Weights of a small transformer language model.
Architecture: LayerNorm before each block, biases on query, key and value, tied embeddings, normalized queries and keys, attention and MLP in parallel.
Training: a variant of Adam for these matrices, 6269 steps.
MLP neurons of a small language model. Each row is named by its layer, matrix (gate and up: input weights; down: output weights) and neuron, and shows model dimensions 64-191. Each number is 500 + 40 x the weight over its row's rms, rounded and kept within 0 to 999. Numbers have three digits each. A neuron's up and down rows have the sign that makes its largest values positive.
Before each neuron's rows, "fires on" lists the tokens most often at its 100 highest values on Wikipedia text that the model never trained on.

fires on: " from", " between", " From", " in", " of"
L11.gate466:515483423495535508523523485481431522521473527495524483542519487566508456492521464458515511475489528497388512565470540575443542465477520577544531561514528451396417514527532449459524424420505505460517533448531538461474458509511557485478453509503457466389535442535444453532442514481494519477489477462496444521514516564525494471523459495559494533523400470508485495451505501421459537419597
L11.up466:438473507463568447468526472452453543458521542558472542492535430551542581557528512489479463456536468511467444533516523493528448503529537497458474519429477463525431473483505515480491503550461553535476517498483440522463526498438461531520486498521483458515492525522536508576550482520495525508486518443493450542598550487581504525509504521449485503532516545489443514506526511524441496566551
L11.down466:254491508568476562546461511492461462483488476476470473459568508523552455543496503501498492545499529428499562448500503504469468539502528448623546536534583517537557539462504467583531509498517495482491537434550496483504479462489505442449495575502505448478478474499463497491439560480475516469469498587507516505525496498508461523516507439499422484525492486486464480479552513488520536525487

fires on: " W", "P", " F", "H", " Synonyms", "its"
L9.gate8:543509464504533529484548530503518482503442499487504453448559458474457536503515496452580551520489512533478424447491442497465617471460446528509577506494506530559487517526488511503510478521440558486485506454521468524550450583514488439481487569547476510501541485462541608541433474496463466512451568499484474518562516448463460514551521545484584431533509416456522486496508485443514479509502
L9.up8:469539521521549432487488445475490450552455459485460495469523518529506493512485492461496549491553507483554442518432524531491487451512539511467537492437506493529473516462546518489448477507439530543539500489517536479491462517478534505632430451486556512518570514509429572563446458496469521415487583580425511454580513491435513529491498495570494508510509498519568442477534532523507480504451
L9.down8:504506529471514540571528537431518501471536451504471481486578462423482482521491501483550508523537461522448477472431459537579475523502432485480592466527515515531507488460505510469565529508470461455483464537420515501520511560482504556566418485631559505518524494543522517447443483466579468551441478470466450557522495524453498334503527438531456521507514529504462485512475459473467447557536

fires on: " Mar", " Apps", " Med", " ann", " Cur", " Administ"
L2.gate175:541506487460533398509537551460578522525520483481503501537558408451482530428490486534482479518516533459431497575541540443501479503492498486484500514528462490471462543514489475505507462500510555468473525491527458590519522493494460553463475486524525481578469442421559478443508483457398450486496493432492493539481464493498461508472482530469505550534464442510504543587514476513539514549563
L2.up175:486464550501505418478539542521499454491519512531501603470532474556490471498426461401479523550525500523486533529493499496500568347518470477474523509545460516544530525506479550509453529479466476478501523452473497537520490569512553468488482477516395551430526456487486463539501457595535493508530462480477572526414466566509526482505515559562468534537491560496493459464497512466545476469465
L2.down175:507509538526464475442539451538482598449497496480469507520494547477466559471505514480599537522520451500538544510483442561460549448514473510456499532472489464551513544511472496514415561472393532499430527494495564500512485484452586520541460469540494530470496515468523503526403570441507487445481459456502563496429464530523461554515475499477485559547519473515530486520532488491515489491519

fires on: " who", "c", " most", " |", "en"
L11.gate149:530441558487478498516490475491619562531475536568500520580483505502518493445460514485509446530459481525474495491445517507476527516482505478437493499429502484471469504512444508545458521528464467541458570531635429460550476479489507485446512434492452478545417502516466481529499443537523489509391475537525544537569444499540431504471469535507513539507518457550543418608483521532507527529549
L11.up149:506430577487503475485475527538518515555577557494495560505511472513574492522469510490524495498462462502479527540509424493546484477545554531459404523452519548514501484544434510493500488476499503495481509542545499541486504427526465475490576506440432480452479449509504413468510473456509445498475490425477450513542436521514460546452511512529451500537496463466509503489429420469558450482521
L11.down149:429506458500491575460504507503502509501461510557494469490548527519545548545524474422503481417516534442421449486571531513555491456550519531458447468472500493529500516515526429382422447533518529501552586549534479490550546556525526478492460480543465456436545501499501485508448538484482518578519500440391513495501534507497514438470590469465493475435585511476478451530460480479504522443515

fires on: "i", "u", "A", "ai", "k", "ien"
L7.gate443:570482454483472565512541514505523465512508524513524507554447452476456474462502512584461519524467535489527516472431557535443553479467477509550471548475468471542474555440536474586509531494430517531561540445540483472535482449456531514478561413427475450476527528474492497526451507560530513457494477493521527536519514457499473466489501490551519471548481444529573416555502548461544491483493
L7.up443:534543524440483529459411482500522478516557507463528486492547468472540482447516472504458488508490593454531466504478586495512443562520469467476489495508466441518472549518490555542408491495485525471572511558486556478503422618504512526445495491523536550489454544466482487507477438554436468494514515498502493551520548478499513467545526547438508460447469549494535489517456518401554461508490
L7.down443:437481498498558497581536513515502460508531486464557508477496463518468463541525563568499502515527424497525500515466465464507594513464441434545472556459497485518488469472493440410487491572512490510514508507482480504485472466544513565511493488498490489522530442479439566535537382513475444468501406484525503503497463577549438540544491514526540531561567435559461443536536489503497505540538

fires on: "as", "os", "us", " Los"
L11.gate288:564482533459475553452452444454546503601470502544527511617580480523525502437510486486591452500399514526491510524452530508547584479517523481458517531531473481509547551526517461483505474484461508536567535514515440461505535453474484456468536502508470504504540536439508448479524437550535477483477498482429466607501457480506493517483436488485414530481527489556504550528462442532560445479534
L11.up288:490509496527453556520511506487474547511490522531488425548507438530563483440483501436584511485493495463435547473511484466561409542515453515475468550405418531516520441533451532497466492500496506490509508524494463481551539603417472537449439519474473485461572504520515431549506522493494414519497544573503501569478543460527560448423515512517464539544475534459525509536470489488507460399553
L11.down288:478514487518506500569472428562528493562515514547512525575483556519483480478448461460516533500516525561520494507474485496454551536566448516492496506441516476562483537475598538440491488535467508513518554505513434449502517444490516538492572531487475473432497453580522520504482420431490529388539533493476406538514551480437498503485527499529508403508514488446495514530531463488472492523575

fires on: " of", " from"
L12.gate384:550423416457541478560496439423501529494537470512491481494517472431492476496539500485557477461458559473461553503561443546525541487465497514424517531532567483469490465564518496466531544490427555517533606465495498529438501473486472447484476532538451454484515517483547458532497459511504502508471469494441503557512551506575492467492428433546524573524402454542474523543531488510497562504501
L12.up384:500438566478525516542527454528507548492483461509437449568526577494527543516440428582452465505538561522514519579504459479497477479488456518510494420514514453508514502474473512524480620444488540492475494464529490518514542501530460488444582594503497505526477530466482561554505514483553464506461478532447485470524565443580574464472437426520583478517534491521515498492478485525462578514531
L12.down384:289554512543541470503517514476486480490420509488545463490513492463494478514441511503530488475472485500516497519539549476496499542528466428527542519541509477518527505475488487458482495404539505457498450454530614363544505505441511422473496459502545481440538534509508548497447511487532457466449448555552503509507550498504455590503538499511477531511356555522510481525499509529507576484499

fires on: "k", "m", "b", "l", "h", "ab"
L8.gate114:578489476492533523504481436476487451513470455533472479534501504576540525441423523513485466545478464550446582501503479494528518447431542509493518453432507484508539551517504448529551553549374458520462495514494514497542452447506476416510488464516591554448517540483480506487436468512491535446498493500512467573558482466506503487423408517502512509517504493478449462525531470466541470459489
L8.up114:563583483481518498467540504484505456457511469523500481457548472468459496537502507573434523547505462519503525486492495522339574480534501462476484527539499551444542499495624525496456458516518461509518524524490476541473490471427518476524524491518414528489569513488525487544491496459442450580461498473526499536478444537498467407535531520510513446524505503566434548394405559461489444561450
L8.down114:662512478485494529557511463493558490474458525543536468505495505502511508475455537496491543481520438474455579443523524447459478450484516545519476467495485383539508532516537486539525556535531516505511474524525490523484465498432527463548497529486507511506515525450428508533533477532535471498456470485528451512600518569522447388472473490488522517569491529486514576484439521544492531585539

fires on: " Mar", " To", " ann", " inaug", " previously", " rev"
L2.gate127:499526551459406521564519456503540478519506463531468486538480500559517484481496498526517475500529524455485482620545528490530487520410471517429531567498467475460538476507545510519515457493459478552497556544431479520567550474486435528523474514531414467610537488368468474464493465503532503538462524430507546520557453503510477476518506518569521509468498502498520523499474462504546520468544
L2.up127:537468487546533431514467471549453508484513488494514507507429440518539547555449468424473531518565561506476516439529466455514543500544436471481472552494538517504449470493557482468495507513487535468564515475551543476583494462551469418517513534534514487562494526433500499506494515451438476515501567453412524541575545466445398466493581594518468521542565530521489458511487545489503546529469
L2.down127:490517535526475478430470496464511536592569457432471481526505486496569514450427520494477465503458522503529522515549475531441510596504506508479520516504467469479513499582508471459459491529485515455421568492537574465548547483439526477586492454457503587537443458451480571445527476477514474527523535459451532423510470524481471480492503534402465518505537535463429473530476482510578492522482

fires on: "h", "k", "z", "am"
L8.gate187:534456531513523514527504503470515435502508442568517505563535525551471526347524496577485522508424421423471535559446486493448561474446545489511472468535482552488485525473538570543491476547471526508524517495547461496484460470521508486513457472489505509510535567484487490496490512471440480481511452495535485564500537494478423483431502583474509531438499533447525476456520517450482424529550
L8.up187:561490555511495474498502495485440517456424461515520511502470528469466544547555502539482465542527473489521469509471475539444547528484541439523503430517483514479510510479535513424559506575459522504449581541470471462538508598462440463419499489554550484581547541470539578528506549468525544495483455511490514410497509546472431453477537450467475439565527479465467494509458453404543468476476
L8.down187:528461575511498553576455473493503510401506444508538486474513522500458479561529505491474475533549500459414502572477474520439446549490559502520493457539478533444515565456547448536522593516551512491519508525513531499452506529498478522453444495496493526618501504508487521501535444467441532508483497463451506492428502495452447440479473516538539501495572479503501484499522552465532539497445

fires on: " of", " for", " at", " from", " on"
L13.gate201:532407488507523508459497564454473518542534476506488530508647511503464525499569466509440421523424521487475568480492477518495450463529555507483519467462448418447468477453441515495559474477493481517493511482533455491501487549470497405591477581565495438496543568516449571521516454504486496425473554493569495531552558521548511523432516468537491564523514510471506543527499527498523450504549
L13.up201:526447494464466462503534537544440544483554478431468445521494540555524466508470505460521475485459593432478530555427574535499456453467461457523467469436512488477555516541541507517528570506573560505514514531481483475528521482583400510500455510607491487480486495454594503509513516483516494454505596540460523509505530525533451454530410462472549512484460445462550513481546476506419488492538
L13.down201:308468582448469475499497496503494425471500517515479483517543493502577445502486509495541487552484570449492479552483484497498473434466480432558540515488441498472503448479523446456493467481540502508497589491509565421559494480529518473508496512503552497504574506452464483472480496460526515451466527533543464483512538526520477541526421508455476559511410457504437535495488549486492512480529

fires on: " by", " on", " of", " to"
L7.gate438:510442474495542470560496503465510540490517461483581545541528407574413477480563508572491499523459527484483460545398417473497584438454457494509466548404452521535496461505507490474604521478507574517511583508542477474517468506495504527500498546526492496507575388453517520493517487524456487496518571542521481499609527489463523517510515551463480549528499481553507463572436448481505498469538
L7.up438:550472547536573512539516486424510497458438399438496507510467544486564473545460514456467500484489499385537550473502469580466516493440523536453535415478512531507556479521540497430565547503467452420554463463494484490481493511566471473535447486546496490511492515558487550532515541468524475460473482534481558520510545476492496467501523521525501580507455591538440446518482494486450494502496
L7.down438:261503503519462609498500499505460525429476528517503492495532521542459448501508500544529493479464474496519604489530478483498500522553529369586505535463472490457492498489490379487536496465505534495492461489550621454503530561540479512547508496483517503411536515526561574530442496508517473527542449558475516466508524487501517476417499460496522523537495518539502461483498530461458525530495

fires on: " with", " on", " an", " of", "ing", " in"
L11.gate152:515497446446550480550513491503518491520492473418501460502490498524427497517564506483497449508498544453498483509446600436377529544508527509551488574457453557459535531566473556520550495479519576452533550489491518472539449515484488527517508518524476454524569537463489503495473460553443498544501497453481568583478546477519603510478502458495492544535425478505458468483536528504463542493560
L11.up152:516498495504495514494474487466392584382489560526543501456484523526464536543493540463456557490513523527573525542497519465531484468517577488549520524508474461482490455442429553476536568510522494548511437497486514466444537493522512503543575453529492465500619584425548475567550503429535507517521450512447537458481548555494589514482531498470443558508471553488451453508503492515529524487530
L11.down152:364461535539523574546532511507439525536513499511526490559490542480500454452520514440492523477500538520479518488485428462531464543445491341500570496516584487498526460512514537515500493481472516461492408523499537430489458506478523492459479491509589504485586519612496526443441474498504481519535485510453530427562497509559424483453484531471513509503453522470520542477449495519504487575443

fires on: " |", "ai", "ate", "A", "ari", "ue"
L7.gate27:486475465431447511462463449444427542487451556481567516498523439514493460500536472484544516506519461461565540491418499500479585509485434497525517537494447488498490493543503513450485522466472500426466551524460512465477571546518520508518506466488492475534520552461469463515505523519483470505463450477540466545486538514514554532514401468559504485503506424499478454599463502495578459552554
L7.up27:482535508487483505433419516542453505488478470515564464476479503511534443496561547497514468530485482508517498477496498471493539489464442473532410507551444477494516479494479491449465483499507587519532512572513564549574486486527528511545491473604527480493462526439546474499477597526553496484523513489571538571514445434534568429535435585511483521512483427528464517490472488496472500500574
L7.down27:432480520555526619614508513490474429450515504497507472451435496519474566507521491596489446464511373462480490489497512481495502516459518554576520454502472426504490515494531554499537527544504486563459501444480433518574460430541487500432544444470434524549519483514516420544521418478480500494539473527515475498614483514507487425505469404525517481518587527549522501494479423551496510508483

fires on: "-", " to", ":", " ft", " of"
L13.gate460:509397495486488434540568490514493548452525493526541504488476443542557426536536455456606520497499580555431484424445497495517563511412412497474577520534558464521396480478478542467496502460503494540512529516471534529494555546539545516450475441522527516512503480519501524473500563514462538499496499523497604543511467514551499543529500552470475490485395519499451503491456503498555508455452
L13.up460:526448480521432563441570489452559463408455487546519427479481452469609495549446553415599478490492554503503518474517486525449452515496454501482497515491484472512535508493514502536432544532519556564559491466522507428575552429435529477467452510590457565468477580528457446499512599495540469461515432542577485558469535473537419515491480464544527482504501500591560490463549476559514471459482
L13.down460:488498495510492495496497497469512550425514508446454463520489524495564545534537482466474488497497464493522469497557513484500442514466508565577449484476445478543520464420531436455512510486514476485507531548422522563489545562431544513462488471478507495516508450510489495498452562457435451445486534466441509500496490526507539517529473453506486504533682576463485438509480556534537455537438